Weights of a small transformer language model.
Size: 14 layers, width 256, 2 heads of 128, MLP 1024 GELU, vocabulary 2048, 11.6M parameters.
Architecture: LayerNorm before each block, rotary positions, biases, tied embeddings, attention and MLP in parallel.
Training: a variant of Muon for these matrices, 183M tokens, 11158 steps.
MLP neurons of a small language model. Each row is named by its layer, matrix (up: input weights) and neuron, and shows model dimensions 64-127. Each number is 50 + 12 x the weight over its row's rms, rounded and kept within 0 to 99.
After each neuron's rows, "fires in" lists the words (lower case) most often at its 100 highest values on Wikipedia text that the model never trained on.

L7.up856:40 48 65 60 43 53 44 60 55 53 35 39 40 38 58 48 38 64 50 33 36 46 35 62 30 34 45 66 54 63 34 55 61 58 21 53 58 58 51 55 49 50 43 62 51 26 54 33 55 77 41 47 47 58 72 43 34 40 65 51 60 47 64 51
fires in: "to", "not", "top", "details", "2"

L4.up512:26 42 43 55 44 65 48 55 33 59 53 41 34 47 34 27 42 59 39 58 48 60 34 68 40 55 28 59 30 61 49 49 49 59 40 09 41 43 52 43 54 41 30 69 51 29 53 61 32 46 49 31 23 67 70 50 62 57 68 39 22 63 68 65
fires in: "of", "campaign", "n", "magazine", "von", "long"

L8.up965:51 58 62 60 52 70 45 41 54 53 53 49 60 46 43 57 63 67 50 75 42 46 60 52 61 39 48 37 45 55 57 22 45 47 64 47 81 43 36 30 69 52 42 73 53 58 53 53 56 41 40 23 44 34 71 38 46 45 57 45 57 65 57 31
fires in: "on", "railroad", "all", "south", "railway", "full"

L9.up315:40 41 45 53 53 47 62 49 30 55 59 44 39 61 47 66 29 56 49 53 41 62 34 52 43 48 40 31 60 47 67 62 52 44 67 54 52 48 40 46 61 56 43 74 48 70 57 40 50 47 48 55 64 47 62 56 36 50 57 31 76 32 31 28
fires in: "to", "together", "from"

L8.up83:69 52 36 47 37 68 59 35 46 39 51 45 50 47 32 43 27 50 42 67 51 47 42 49 41 60 41 52 42 55 69 56 59 40 39 42 57 47 54 39 59 52 52 64 25 42 34 54 42 58 47 21 48 37 65 50 39 50 33 48 34 54 62 30
fires in: "of", "for"

L9.up306:50 46 43 48 66 33 46 36 39 46 53 48 49 39 50 54 64 75 74 62 70 44 62 39 56 35 49 43 58 47 67 22 66 43 33 34 38 58 55 38 47 56 54 60 43 55 46 46 44 46 47 55 42 37 48 41 33 49 42 29 68 77 39 48
fires in: "of", "some", "with", "many", "sometimes", "two"

L9.up77:52 42 50 59 47 53 47 55 54 46 41 60 22 50 65 46 41 56 49 41 61 64 50 46 48 53 39 76 70 39 58 50 45 62 61 44 56 33 38 39 22 49 67 63 54 40 69 64 49 45 42 41 46 31 55 61 41 60 50 45 65 55 38 86
fires in: "an", "any", "sent"

L4.up47:59 39 38 44 58 68 48 56 71 57 37 41 28 66 38 43 34 51 40 60 42 35 53 57 51 38 54 56 46 73 40 46 60 42 53 68 50 42 57 49 47 50 83 61 45 53 67 67 43 70 53 27 42 52 39 56 57 39 54 32 46 48 43 46
fires in: "of", "red", "greek"

L7.up906:42 32 40 35 55 58 32 59 53 50 41 56 45 54 67 54 56 48 70 50 27 49 40 48 55 58 48 64 58 41 69 49 59 48 40 50 65 52 46 47 43 47 55 43 53 50 59 45 61 44 57 65 49 46 75 42 37 32 31 42 57 49 43 49
fires in: "by", "study", "congress"

L5.up1:26 45 52 38 73 41 36 57 47 55 74 31 40 72 69 60 66 27 68 50 31 56 57 43 62 70 71 49 58 48 44 37 28 50 58 46 61 51 67 39 35 58 50 30 41 42 49 54 48 42 40 47 59 39 48 37 51 34 60 39 49 58 49 59
fires in: "the", "my", "science", "game", "dance", "andy"

L9.up715:60 43 38 30 46 39 34 65 46 51 44 45 56 50 78 47 69 58 41 38 45 52 49 75 45 33 59 50 30 53 58 20 30 53 18 57 42 45 63 49 47 41 64 20 55 46 59 53 30 52 21 59 55 26 40 62 59 44 48 33 57 46 45 50
fires in: "was", "is"

L9.up385:46 64 37 39 59 38 42 50 55 37 50 56 56 42 57 36 52 47 41 53 30 28 47 55 57 27 44 73 31 55 20 44 47 39 37 30 37 57 68 43 67 53 68 61 51 48 55 34 30 57 55 65 71 34 61 60 33 28 53 49 31 55 69 32
fires in: "by", "with", "on"

L5.up954:61 51 44 35 54 31 54 58 21 52 49 50 54 44 50 37 38 50 45 66 52 41 55 45 45 45 36 59 26 42 28 50 52 22 59 58 42 56 52 52 50 63 61 46 21 49 59 62 35 46 60 42 44 55 53 68 55 60 57 69 42 47 47 47
fires in: "of", "the", "raed", "georgia"

L9.up620:63 53 70 76 48 40 36 59 60 52 68 33 55 43 57 30 41 55 45 42 60 52 46 59 53 52 36 33 64 69 56 39 58 73 50 53 50 23 45 50 68 51 52 79 59 84 53 38 42 43 60 16 51 42 47 47 45 55 40 50 47 23 51 59
fires in: "one", "this", "any"

L9.up560:36 40 43 76 41 50 61 50 47 64 44 76 42 53 55 52 45 68 59 64 61 63 33 70 63 34 50 44 50 39 44 28 54 55 50 45 64 47 71 68 53 60 38 63 50 43 39 45 29 57 31 66 38 36 61 77 63 18 51 47 26 30 31 43
fires in: "in", "of"

L5.up934:52 46 59 50 52 41 57 65 29 39 56 49 64 72 73 52 48 62 53 63 65 42 51 62 62 44 61 19 53 37 45 39 38 43 38 41 39 65 42 76 27 51 45 44 51 45 46 43 46 26 51 50 36 55 47 51 59 26 40 54 52 47 42 51
fires in: "from", "private", "particular", "quartermaster", "particularly"

L8.up915:58 48 57 58 68 19 40 68 56 43 40 63 61 45 46 38 54 30 56 58 46 42 57 52 61 59 52 54 47 49 52 16 56 61 47 53 28 63 62 35 63 43 71 69 49 57 48 46 42 58 50 47 65 74 60 47 43 24 48 41 48 47 60 55
fires in: "most", "four", "all", "fourth", "of", "many"

L8.up671:64 53 65 36 47 65 59 41 54 40 51 43 42 26 61 65 39 47 76 48 28 36 45 43 40 65 44 47 49 52 30 52 60 54 43 57 44 67 53 60 35 62 38 44 53 44 62 56 51 52 55 56 52 48 53 50 40 39 32 56 58 36 37 38
fires in: "who", "or", "whom"

L7.up760:63 51 71 24 20 57 45 42 65 31 58 46 38 63 63 42 58 49 45 63 77 75 51 75 46 35 65 59 28 66 60 52 52 67 58 44 50 51 56 67 56 50 53 45 33 33 51 52 61 52 39 49 51 40 63 58 53 50 49 34 51 45 35 65
fires in: "a", "s", "assistant", "director", "professor", "chairman"

L3.up107:49 49 58 56 53 70 58 64 33 38 61 53 45 47 58 50 40 45 51 56 47 39 60 61 48 41 75 52 66 31 52 73 72 34 52 47 76 53 55 62 40 46 61 51 52 44 35 43 41 27 68 55 56 53 58 47 66 32 37 49 49 46 55 48
fires in: "would", "could", "will", "must"

L5.up644:67 51 47 71 32 57 71 57 68 35 48 65 45 30 38 63 51 56 41 57 35 54 36 33 27 58 56 37 73 55 31 41 67 51 34 50 29 66 68 37 52 39 84 62 55 58 41 48 59 61 73 58 46 42 48 50 44 58 39 26 62 56 36 50
fires in: "not", "t", "heritage", "always", "considered", "marble"

L5.up225:65 56 55 45 59 48 46 35 20 35 33 52 51 42 57 36 72 50 56 48 42 31 60 61 68 67 35 42 49 65 53 27 22 56 45 53 39 49 36 33 56 62 59 53 60 34 37 59 45 44 30 30 45 44 63 43 53 71 41 47 57 30 60 47
fires in: "this", "aus", "bar", "each", "vermont", "reached"

L8.up80:36 44 72 56 53 68 54 89 64 24 56 56 54 53 35 52 40 35 66 31 53 47 53 38 72 68 50 29 29 51 27 67 50 42 52 51 64 18 46 64 38 52 44 46 48 50 53 71 62 64 36 62 46 37 44 59 45 48 33 57 39 56 42 65
fires in: "the", "then", "they"

L9.up621:37 33 61 36 71 58 52 34 75 60 63 44 27 45 58 41 36 50 47 49 78 46 49 59 30 39 32 54 56 50 40 44 63 44 45 40 43 63 57 55 66 45 65 77 57 65 68 52 50 58 50 60 43 41 71 51 63 56 69 34 47 52 40 33
fires in: "to", "from", "in", "of", "scientific"

L7.up574:45 35 59 33 69 46 57 43 44 34 38 33 37 36 28 17 48 48 55 53 57 91 39 44 53 34 45 39 49 58 78 48 36 52 48 64 51 45 51 48 42 56 66 67 48 58 36 50 63 60 33 57 66 54 31 55 55 48 22 50 64 50 63 49
fires in: "early", "two", "three", "later", "four"

L5.up347:57 38 52 47 37 40 47 35 50 60 45 72 56 34 44 28 46 58 27 28 66 58 37 40 57 44 59 73 44 44 50 67 58 48 42 50 51 51 51 60 58 63 53 64 52 41 39 48 35 66 11 53 65 45 36 66 43 63 23 68 44 50 56 67
fires in: "as", "during", "throughout", "following", "upon"

L7.up322:46 72 51 62 63 52 51 52 37 49 62 62 48 56 35 54 41 46 60 55 42 52 60 29 36 39 55 30 57 42 54 60 46 43 51 54 47 50 40 57 60 33 40 71 45 47 47 46 58 39 70 67 47 68 37 89 56 56 52 57 22 52 43 62
fires in: "the", "christmas", "york", "angeles"

L3.up170:24 50 30 41 58 54 57 77 53 66 60 30 67 53 67 46 62 34 75 48 51 56 46 42 61 47 52 43 33 43 61 59 41 51 48 59 63 40 49 36 40 50 50 55 36 50 39 48 64 54 41 76 53 60 63 36 69 33 22 44 42 61 47 61
fires in: "they", "2011", "1997", "2009", "1959", "their"

L8.up656:62 60 45 47 44 53 42 59 76 57 57 59 47 39 48 43 54 61 51 47 56 63 28 58 39 16 53 49 46 44 42 42 55 61 49 51 49 51 62 48 57 48 43 60 37 70 36 48 60 54 27 55 55 64 31 65 53 65 56 40 64 51 48 57
fires in: "was", "is", "being", "as", "also"

L8.up565:33 60 51 52 55 46 55 51 47 47 62 58 40 41 49 44 56 41 74 47 56 36 30 49 31 22 38 52 53 47 60 13 51 22 42 38 47 55 68 40 40 71 62 72 45 30 47 61 56 60 56 47 60 40 37 51 47 52 31 30 56 22 76 44
fires in: "while", "of", "during", "despite", "at", "by"

L7.up38:44 51 52 38 46 55 36 53 57 49 49 62 54 31 38 56 24 36 58 67 60 79 75 50 56 37 50 61 57 26 42 35 41 30 57 44 82 56 46 59 43 56 24 55 60 50 36 57 48 48 62 56 61 50 68 51 52 52 48 35 32 67 57 58
fires in: "to", "in", "across", "at", "study", "with"

L8.up288:52 52 61 56 43 51 48 51 58 36 44 66 38 55 75 29 59 78 48 46 44 42 36 65 75 39 49 56 37 47 51 54 55 58 49 53 61 38 73 46 41 60 32 40 47 33 55 38 32 28 40 54 49 31 57 55 70 51 52 34 49 21 38 60
fires in: "to", "south", "home", "born", "north", "from"

L4.up892:45 66 45 53 56 35 62 71 47 49 76 42 56 52 66 47 17 54 18 63 50 42 52 55 26 13 60 44 78 49 46 48 60 49 55 62 54 45 64 52 44 51 66 61 69 53 45 68 64 37 65 56 38 35 35 45 60 64 52 49 56 31 47 43
fires in: "they", "would", "will", "may", "must"

L8.up864:62 65 49 47 56 75 60 66 60 50 59 62 40 43 54 57 68 57 47 39 53 85 56 46 49 58 51 47 36 40 18 33 66 39 51 52 50 46 42 59 56 30 46 46 52 46 44 49 55 32 58 43 44 45 50 49 58 43 44 61 64 27 58 43
fires in: "a", "appointed", "average"

L9.up282:45 73 47 55 32 47 60 75 61 68 43 44 54 70 66 67 33 41 60 47 44 63 45 50 41 36 56 41 42 52 53 29 57 36 30 47 48 38 42 50 49 44 64 52 47 69 48 27 69 59 31 56 69 52 69 40 48 43 49 60 58 61 55 39
fires in: "is", "are", "was", "can", "were"

L8.up702:49 50 48 15 62 76 49 46 52 62 48 59 44 51 20 44 58 50 38 82 38 37 22 51 58 50 41 62 33 61 60 34 39 47 44 57 57 55 60 70 43 55 57 57 42 47 79 47 57 54 52 60 47 25 45 42 50 60 57 54 32 59 51 65
fires in: "and", "since", "rating"

L8.up190:46 50 45 60 50 08 32 46 41 50 54 49 38 44 57 42 31 59 67 63 64 36 65 46 48 23 45 53 41 63 57 39 53 35 64 50 54 53 62 57 32 59 29 33 49 61 60 32 55 59 53 42 54 55 47 59 29 46 37 45 22 42 68 47
fires in: "after", "while", "of", "with", "despite"

L5.up556:81 43 87 40 34 41 59 34 64 45 62 31 32 48 39 47 45 30 62 46 55 59 65 58 43 42 53 77 76 50 49 47 51 44 33 72 36 51 39 45 37 47 44 60 67 48 57 60 23 51 31 49 30 68 39 57 65 47 22 53 42 47 51 50
fires in: "s", "of", "our", "your"

L7.up411:61 55 56 51 72 49 47 49 44 46 46 53 60 62 52 41 36 75 29 63 43 63 48 66 36 55 46 43 32 50 27 64 46 29 47 66 49 32 41 65 57 42 47 93 67 38 41 61 75 36 41 40 53 46 58 36 35 43 41 70 48 55 44 74
fires in: "the", "to", "out", "a", "it"

L8.up633:45 54 35 44 72 43 49 54 59 27 53 38 36 48 43 58 48 33 56 63 81 49 52 29 52 12 51 60 71 62 26 48 58 38 15 36 53 40 53 43 58 43 47 39 60 45 37 53 36 71 59 51 59 55 56 41 45 51 53 53 51 51 40 27
fires in: "of", "also", "called", "item"

L4.up801:60 34 47 46 31 59 56 62 63 67 49 38 67 53 61 41 31 53 42 33 16 48 49 48 56 31 32 55 56 57 68 34 53 63 41 52 36 41 63 60 53 67 42 43 52 54 49 60 51 72 51 50 58 49 34 50 58 19 48 53 42 62 40 49
fires in: "for", "formats", "fort", "format", "foreign"

L8.up245:53 57 52 19 38 39 49 69 51 50 55 39 55 59 52 56 42 72 43 55 53 34 68 60 43 45 64 48 51 61 54 24 55 46 51 36 47 51 25 55 47 64 61 57 50 42 48 70 61 37 51 24 46 43 57 23 60 34 18 24 45 35 64 52
fires in: "to", "would", "too", "will"

L5.up29:45 60 67 42 56 67 38 57 64 46 50 50 53 48 56 44 32 42 53 52 46 55 48 61 66 41 56 82 29 46 59 29 60 60 49 43 51 55 55 38 56 42 50 62 54 44 52 51 53 73 38 74 45 62 43 48 50 33 49 66 44 28 52 62
fires in: "and", "go", "her", "goals", "heritage"

L8.up136:57 45 55 60 44 55 48 33 72 57 37 44 77 47 48 45 59 33 42 33 51 46 41 41 63 49 49 50 61 47 53 55 47 38 48 57 53 70 72 33 55 48 83 93 43 58 35 63 50 58 55 62 49 31 51 53 50 26 42 51 47 46 74 67
fires in: "for", "during", "in", "after", "pre", "and"

L7.up988:47 27 51 51 41 43 55 42 31 59 43 60 19 44 40 68 34 60 60 62 36 59 36 53 48 49 56 61 57 62 54 48 71 41 45 52 55 49 64 51 29 61 46 60 51 53 43 57 39 48 35 35 45 34 52 67 33 59 42 85 50 47 62 54
fires in: "of", "massachusetts", "to", "electronic", "scientific"

L8.up413:58 51 38 58 41 47 58 59 58 53 32 80 53 46 54 34 31 69 51 53 68 43 46 46 56 38 75 44 64 48 50 37 51 25 49 54 62 55 66 31 54 42 37 36 41 63 52 61 40 19 53 50 58 34 39 53 62 26 25 35 50 45 67 66
fires in: "in", "to", "included"

L8.up813:51 56 48 30 55 63 42 95 59 42 59 52 53 40 39 49 13 32 28 59 34 45 33 73 52 25 45 54 49 51 38 49 60 38 49 50 38 49 39 65 59 55 54 59 42 29 63 55 50 69 61 48 46 65 47 62 42 39 33 52 58 55 47 40
fires in: "to", "not", "t", "may", "cannot", "could"

L10.up520:68 35 56 60 62 67 44 73 64 40 42 28 63 51 42 44 17 65 54 87 63 40 52 40 58 33 43 57 41 54 49 33 57 50 44 49 61 63 45 53 54 70 45 38 50 52 72 56 46 55 49 47 48 40 67 68 28 39 38 57 47 49 39 70
fires in: "which", "that", "who", "it"

L7.up233:43 33 36 67 47 49 44 53 47 44 44 55 51 42 37 39 61 17 72 34 63 58 37 60 42 73 31 47 51 46 46 32 48 45 42 60 62 65 47 55 43 55 61 45 52 76 37 38 60 50 56 42 67 51 42 51 64 35 38 24 51 54 49 60
fires in: "the", "very", "early", "later"

L8.up227:63 52 40 50 43 34 40 70 51 49 42 46 44 70 43 65 49 52 31 68 31 71 47 47 36 46 61 46 58 58 47 41 60 37 43 38 34 33 56 68 39 59 54 54 55 55 47 62 53 43 58 58 51 43 60 47 33 27 11 37 61 42 43 33
fires in: "to", "too"

L8.up322:47 62 57 47 71 44 45 59 52 28 47 43 32 53 39 51 28 42 61 47 38 48 58 61 59 42 45 52 67 48 49 39 53 55 33 44 44 58 47 43 62 46 48 66 51 49 49 54 34 41 37 62 54 40 33 65 67 60 48 47 33 37 38 40
fires in: "of", "tournament"

L9.up696:59 53 49 61 52 51 41 64 38 44 67 31 46 41 22 35 62 60 48 58 62 46 49 43 62 54 64 45 39 73 65 37 53 40 49 53 66 49 47 22 48 69 52 72 43 55 22 46 46 49 60 64 46 53 66 33 42 35 37 49 41 34 23 68
fires in: "some", "any", "one", "much", "sometimes"

L3.up805:59 40 67 46 74 55 57 42 64 63 52 64 36 59 45 45 41 55 49 44 38 39 51 32 64 24 78 48 58 64 46 49 53 36 41 45 50 66 43 36 34 67 66 38 52 68 36 46 69 56 49 45 50 58 39 45 71 46 37 22 50 41 56 49
fires in: "in", "from", "physical", "during", "pinya"

L7.up206:63 54 53 40 45 57 45 52 61 47 28 51 43 44 45 53 33 56 47 51 55 47 23 43 52 26 54 50 48 40 25 36 72 37 39 41 63 56 55 70 47 57 52 46 53 48 37 55 63 62 33 37 30 42 56 59 38 35 35 46 45 57 42 24
fires in: "of", "still", "the", "de"

L9.up466:55 40 50 36 41 40 49 57 64 54 67 62 54 60 60 53 48 50 56 48 34 64 41 53 56 55 44 48 40 54 52 32 48 40 31 30 49 60 31 35 50 48 77 49 38 43 29 51 39 59 32 56 68 55 51 37 27 55 34 54 46 39 63 67
fires in: "by", "under", "named"

L9.up38:46 54 41 55 77 39 48 64 52 53 46 67 52 48 49 55 52 59 55 40 55 48 66 49 61 46 76 45 71 43 45 58 59 58 42 62 25 54 56 60 44 49 65 41 40 40 86 53 38 38 49 57 61 21 63 60 43 59 31 45 66 65 63 37
fires in: "was", "been", "have", "connecticut", "is", "combined"

L7.up911:50 21 27 48 44 26 38 51 49 45 36 50 54 60 60 50 35 27 40 50 61 50 51 31 44 37 60 39 47 36 24 45 53 65 24 39 77 64 42 48 54 48 62 52 52 42 74 46 49 58 66 72 51 66 61 58 45 48 55 56 51 53 50 51
fires in: "who", "which", "method", "whether", "knowledge"

L10.up79:50 44 39 66 43 64 39 45 68 55 41 55 42 63 79 55 57 47 47 80 45 49 53 42 45 59 62 37 48 81 52 41 34 45 57 47 70 36 42 56 43 41 49 30 31 28 38 53 56 43 54 47 53 56 52 47 36 30 54 59 56 49 54 55
fires in: "was", "that", "said", "is", "however", "1"

L4.up707:52 47 52 12 36 62 65 42 66 56 53 05 33 66 59 46 52 42 52 40 57 32 47 44 42 41 57 52 50 56 45 54 49 58 26 51 75 70 48 37 54 54 50 61 36 45 47 50 26 56 36 41 75 51 54 32 42 49 49 43 35 57 54 42
fires in: "by", "born", "wickets"

L3.up537:47 64 56 19 43 60 42 41 59 34 43 63 44 42 68 59 40 27 62 41 54 55 72 65 73 44 58 50 48 56 53 25 60 41 67 50 71 55 59 49 57 56 46 35 62 44 83 47 42 94 46 51 45 34 44 43 46 48 34 22 53 75 42 41
fires in: "has", "as", "of", "into", "is", "football"

L7.up866:40 41 46 40 59 49 47 44 34 58 46 59 45 60 47 46 54 67 62 47 52 68 52 67 56 71 48 69 35 48 52 24 32 42 35 41 69 38 49 57 51 68 34 61 25 46 62 64 34 55 36 48 62 46 64 39 54 33 48 56 45 64 69 56
fires in: "on", "label"

L10.up453:43 51 49 50 74 60 58 42 70 60 60 77 40 52 54 39 38 59 57 40 53 35 52 47 38 60 49 32 69 50 35 47 44 49 58 50 35 44 65 59 47 56 70 50 37 58 53 51 42 44 36 44 66 41 42 31 46 34 16 49 34 47 65 51
fires in: "in"

L7.up994:59 50 67 32 74 42 37 58 80 49 48 53 44 66 63 43 67 39 46 60 44 52 52 55 46 45 56 40 32 57 35 35 47 53 59 32 51 33 26 58 37 34 47 45 77 39 60 47 51 37 46 46 73 55 43 47 63 45 34 36 44 49 61 63
fires in: "to", "coast", "0", "among", "1"

L10.up531:51 56 59 71 54 55 49 49 54 76 49 57 25 42 68 53 41 54 61 56 47 53 52 35 59 45 43 54 51 45 46 17 49 43 63 41 61 44 65 43 44 44 56 34 30 42 46 49 30 56 66 62 58 50 29 57 59 57 45 55 56 64 46 45
fires in: "in", "of", "minister"

L9.up577:59 48 43 27 52 34 58 35 36 57 51 26 42 41 50 51 54 43 61 54 63 61 60 44 73 44 36 45 50 35 53 45 65 52 49 44 55 42 36 50 49 63 34 68 56 50 42 44 53 43 52 40 66 59 20 70 49 28 41 66 35 52 38 50
fires in: "the", "society"

L9.up296:55 53 50 53 59 51 57 58 55 22 60 58 69 53 54 49 48 18 79 44 52 46 53 52 54 63 36 66 46 54 49 52 29 32 55 66 54 44 61 42 47 17 30 37 41 75 44 49 50 73 40 33 62 46 48 32 28 55 57 50 52 34 33 55
fires in: "the", "much", "little", "my"

L4.up2:49 61 39 55 35 54 49 52 43 29 37 34 34 56 45 28 34 37 53 41 62 36 50 50 45 47 54 55 39 39 53 66 64 56 41 62 61 55 55 16 49 59 36 63 39 28 62 45 48 53 45 50 36 41 87 43 55 41 65 45 40 50 58 61
fires in: "where", "gotha", "political", "social", "software"

L8.up695:43 46 48 48 49 35 48 62 46 39 54 50 42 67 46 50 53 53 46 50 42 38 42 58 58 64 80 42 62 35 63 50 39 48 18 15 54 58 43 66 53 41 45 67 67 80 47 70 35 42 44 36 61 57 54 70 48 45 41 41 49 43 62 54
fires in: "to", "top"

L10.up946:63 29 59 56 62 29 36 43 59 62 43 74 41 52 51 46 40 51 55 53 68 70 67 65 64 30 47 46 53 35 49 58 61 42 37 55 57 55 48 47 51 46 42 44 54 47 66 70 66 61 57 49 60 52 43 48 44 35 30 58 33 51 69 63
fires in: "for", "in", "her", "has", "she"

L8.up660:68 55 46 49 43 63 66 50 57 61 60 47 34 59 64 33 45 39 64 24 74 71 63 53 49 45 57 63 55 33 47 39 59 31 58 50 64 49 48 61 59 50 57 45 44 52 37 37 42 28 48 35 62 54 46 50 33 57 68 38 64 43 57 53
fires in: "in", "a", "involved", "appointed"

L8.up575:54 48 61 66 40 39 47 41 49 62 69 80 37 29 29 51 27 74 53 29 74 40 30 78 38 60 70 45 62 60 27 38 43 52 27 42 34 58 70 51 49 52 50 56 53 55 44 44 38 58 49 63 56 60 48 53 43 33 24 27 44 48 51 56
fires in: "with", "of", "such", "within", "among"

L8.up784:53 39 58 58 43 68 64 60 78 39 53 42 60 43 34 54 49 71 56 61 63 72 56 65 39 35 49 70 48 30 49 46 58 49 59 69 57 46 61 41 42 50 77 76 58 60 52 25 50 52 44 53 35 36 55 48 67 55 40 47 48 61 36 44
fires in: "an", "any", "animation"

L10.up114:51 52 31 43 56 39 61 38 53 52 54 55 52 62 51 41 49 23 39 55 65 59 41 63 61 23 60 42 47 39 38 46 61 57 35 36 55 62 61 57 65 44 43 73 36 43 41 66 33 74 53 63 61 56 52 73 48 29 46 39 62 55 40 51
fires in: "them", "of", "up", "upon", "to", "words"

L5.up1022:59 48 37 44 41 47 78 35 46 44 54 50 50 41 56 73 49 41 34 67 44 69 70 57 54 41 61 68 46 79 37 33 43 66 42 34 63 45 50 59 60 39 37 54 52 45 47 54 30 47 60 44 34 61 54 53 45 52 64 34 29 29 26 66
fires in: "director", "professor", "manager", "producer", "secretary", "writer"

L9.up524:47 31 72 46 51 42 59 52 46 31 49 46 43 51 52 53 52 61 49 62 50 53 56 33 53 38 29 45 52 64 60 29 43 29 42 76 81 58 40 46 44 64 58 50 42 34 45 66 44 52 30 68 37 50 40 37 51 31 64 47 43 54 78 53
fires in: "an", "any", "angeles", "annual"

L10.up397:52 41 49 53 40 14 51 52 57 43 32 44 28 77 63 48 32 54 59 67 41 80 57 50 51 44 57 25 59 41 65 47 41 42 40 49 39 44 58 60 52 51 44 61 47 46 42 36 53 59 54 44 62 51 69 56 50 57 56 45 47 37 57 45
fires in: "was", "is", "did", "does"

L3.up797:34 64 31 48 44 56 54 77 48 54 71 55 52 43 58 55 57 45 46 45 43 47 52 50 30 08 58 59 54 52 36 45 49 45 39 25 52 44 54 67 50 47 66 47 61 62 48 47 73 48 64 40 40 43 52 44 48 39 58 41 57 35 77 52
fires in: "could", "may", "can", "would", "must", "police"

L5.up466:36 36 55 61 54 68 39 57 42 63 64 63 60 52 66 53 58 51 15 39 59 55 46 49 51 58 46 41 57 47 34 36 50 45 54 39 62 52 58 65 58 75 64 61 36 41 51 69 45 62 54 51 42 37 49 62 49 48 35 85 74 48 80 46
fires in: "have", "made", "became", "reached", "gained", "spent"

L9.up690:65 50 68 51 36 67 30 50 52 39 36 44 56 55 58 31 63 45 51 57 56 35 56 45 48 35 88 45 41 53 38 30 26 63 57 30 27 60 49 53 54 77 68 48 43 49 63 53 62 67 50 63 52 45 52 53 65 48 22 28 45 40 63 77
fires in: "in", "philippines", "by", "and", "philip"

L7.up474:54 46 34 56 82 50 40 43 75 65 55 54 68 51 46 73 51 42 55 46 34 46 40 47 30 44 47 58 35 46 61 22 61 50 28 58 39 62 63 51 57 50 66 61 48 80 20 55 49 43 61 48 75 51 63 50 65 49 44 43 55 43 54 42
fires in: "in", "of"